Weights of a small GPT-style language model, trained from scratch on English Wikipedia.
Training: a variant of Muon for these matrices, 458M tokens, 7642 steps.
MLP neurons of a small language model. Each row is named by its layer, matrix (down: output weights) and neuron, and shows model dimensions 128-255. Each number is 500 + 50 x the weight over its row's rms, rounded and kept within 0 to 999. Numbers have three digits each. A neuron's up and down rows have the sign that makes its largest values positive.
A block is one neuron, or neurons of one layer that tend to fire together. After each block is what it responds to, as a language model described it from the Wikipedia text at the highest values.

L2.down297:568541426512521571498424470595445489385421491491423498556552584517461548527480554427463604560537524471523543603554440436429455536513533405490582568478504406503438449502572563469386492576474423435567491522530544478417489455542505498541492475439583599552478516451550484585516485441521429480493453573450523455480546495471542556500472511542553545501468542499459605471396508473409496499539
L2.down577:445461540552554555545440428502463547494492517490450455432504423487471524427548549534561457551529513454488546498418451480428507590550521460437528404503454453526576558476578482496522506463488484491461592548375580452525521538419563540490469462561442576515452471550477500484519491492501497501521454516407487425547389493515471541460549451504495468502472461454499514543455470492409562460561
L2.down705:375471503431535527466465428470444407545503540541486479611537477540487504529551531528478455552496509514499585434524511568490498524517496567447470522494515473455502516506521404633475511448511472482517426552415480616447547488488497542481522495545441612483546492499441543572442512617464450581446498539482501544522538457518465428511542400548479519459505456500520466454556444487612520428418
L2.down841:513510433562604486505491481445573419481634493450401487515505519537474529518564474493547481509514519522456465568500453451543538517534533510585472456468584501485565450477344497469518483503458520526504566446454464440540515518506450469573515497533506520580440464506477623428430588520519558524505509516433533477519576419510505530532492650471590575469419530444494512536497597521555462484563
Description: Subword pieces that complete a split word, mostly suffixes like -d, -s, -ing, -ul (trade-d, runner-s, Onci-ul), plus colons in infobox lists.

L3.down698:485564520433454488424534545449550443515510522501538493437545503474445487563547490476471532597632522451508478507510447529467492426409555482483520529479480519562464503447461558440530566428557438488552510432506457528507452503525473459406425539433481495500525464494437546485556563513422476524452487386485393450523564490618463525465496438427562480473489409421526498499541527458467516474479
Description: Plural endings on nouns, mostly the split-off "s" or "ers" on people, roles or items, as in Governor's', passenger's', director's', Row'ers'; weaker on heading markers (===) and nouns like life and children.

L2.down88:527536381454513538441556448487437410639399528469529481533538445494499569558450525464477446618568461564474464482562501561432537459421561514419480516543443504491464535440507452479544491385488516519497499560578489498468477570551515551506458517385408553533574492417533573513607526529474452492515512439616532508491497444443503581457455444442435463525545506564404423427594540488534445482549
L2.down533:510565525397495430459390474524522551562486623497540472383401424455512443540448577465531463534544479468495513477504476415478502503459447458572554538511515588542428521466523468559543528586502492500476461519459488547539499564510581545485543463496441360470435609483434508374612475518512437498523539423531500534394409538517366454511459476522479628523518520546532425496435512514546493462457
L2.down537:590488461480436501486544465446475401414404525436501543484533514433494550497461630372441521549515522453417582496606494481481530457429452587475496550475548497496513476413519427530508528521476493445563538484524561450436549505528567495529587568440412577463575533514550522542545428542400410515484478515568419537437485418447510394497490510478482479501522491487582514558414562584508487477576
L2.down1109:554571363508566552403451401519484469557496444441548546498497454423490580488503517469482492409607514487461513448578413468495651497476438526504542452514498507486448542410554453551513534391567436498504488441489523517463483562581516514553457454444463539581565567458385565422468497529440492526574430438450483591573467484540539492417451505464401490484515458528452398503496456535567511536450
Description: The plural "s" ending split off from a noun stem, mostly people or groups, as in critic-s, governor-s, professor-s, plus team names like Owl-s, Devil-s.

L3.down1523:429479440452505427484488518480487482552605482571570447506451518485514540633513502466515491473448533447557503403465442539418421457502462440509511516558458446428494470494497381503370535478460444475593510463495468540495588593483541438489514504513496498513465561589466566525590494512484480545489504453629513479460489535416506474536536446470400522495526515451541573497472491507501462507488
Description: Inflectional endings (-s, -ed, -ing) split off a verb stem, mostly transitive verbs about to take an object or "by" agent, as in allow-s, head-ed, urg-ing.

L4.down394:572523417493578514387476419482496451459586564538548490625486507488595495467477479468569500382542415507589445470472499491544514571527480463529587473480551529498538390566505414503552496454416534467502516504582474528532515527559587538566553368511512486472505538541506522491458538460516496448524479477530471423523474437542562517491512435542506525504559456478454489459538514489488437448471
L4.down460:420517553463540439477519605467555441545671527522437501463562550533516454526466544572551562558437462545472530471454450585435513465547558489489567448563481414440444564514496439501401487505502512526470524429469579494512455498607493504405554504569547569496486445532525538456474574509403515501528487502543469545586469406448486517430453475465483425399503610657503488474546456556481447539479
L4.down687:455521477522455504470459368466552444457574498514553522533482585529522531458540543561430557475430502438575473494497492509479514450450510441536381489516498435559519443551544500545454389546458510550500486501443549454549512544452584534469514443501506484507541546452489588535604471490408483427498527450477504488475455462398530493437460526493561531546523410515465500422490482495557509472532
L4.down894:489505454515588486435496420493564415523618450462534620545548600576590468458488538542542491508577525463447436512509399485537458501524413469524401469564441525534448481467584513522502460488612527528471446534528482567566526582503445565477510528509513417501402557514474512410569574484511501512544508456543418504448499582521476554478480457553500502566468541503484541517567408557499443520492
Description: Final pieces of transitive verbs, mostly -ing after by/after/to, also -ize, -ate, -ed, as in shut-ting, se-ize, rot-ate.

L4.down3:465633466459489556518444364499537445580467483437502515507465560427526428616511526444481547526470507554542526458560484564520436492512532548527451511517582383533598483471507449596425520528567449467598493469567541524490500518552495456534508529480412457530497437551511508507488520532465515511496581476466558469450557429461538525410440447530505520431541370438580494513641490501452492518490
L4.down407:418552500471410494516543448519454468415529504498454520549503522460536492544565473488494500585496490440507555455467487535530479439498476511625469486484559443569318458454547467563492583422469506439539444527548465590587626464507519526493461504488346431533462435555487561492561552541476523453528575477548594498478522558486449515562468495472450591503521494561539482537572542582454547545526
L4.down502:536588446540460514488479425454556445541522491445481590488450574445477573573412477543494527474584417429493457455546382513476524473452404527576460497432533478504533514478536416532526547517517561513487478480556505491483553594500531536559478541507508542484534493429464392582377460536482553563484557470494436560542456415531464422453509408430451537370528432472468521510519535470536459509456
L4.down1003:433507514504524523458492477500413489500550502422581494505496421426523512469476384528480592514660552591450493523560493550465539446454451399467479476542489464492411565470514484484410470430535449531528561538483524501440531608511491509436431570534507615483480494471555559549468545508504479599544513524425480506392528536522435550535510518481496422483543558507474516551472448556443476504526
Description: Final pieces of nouns naming people or groups, mostly plural or agent endings, such as critic-s, contest-ants, play-ers, work-er, students.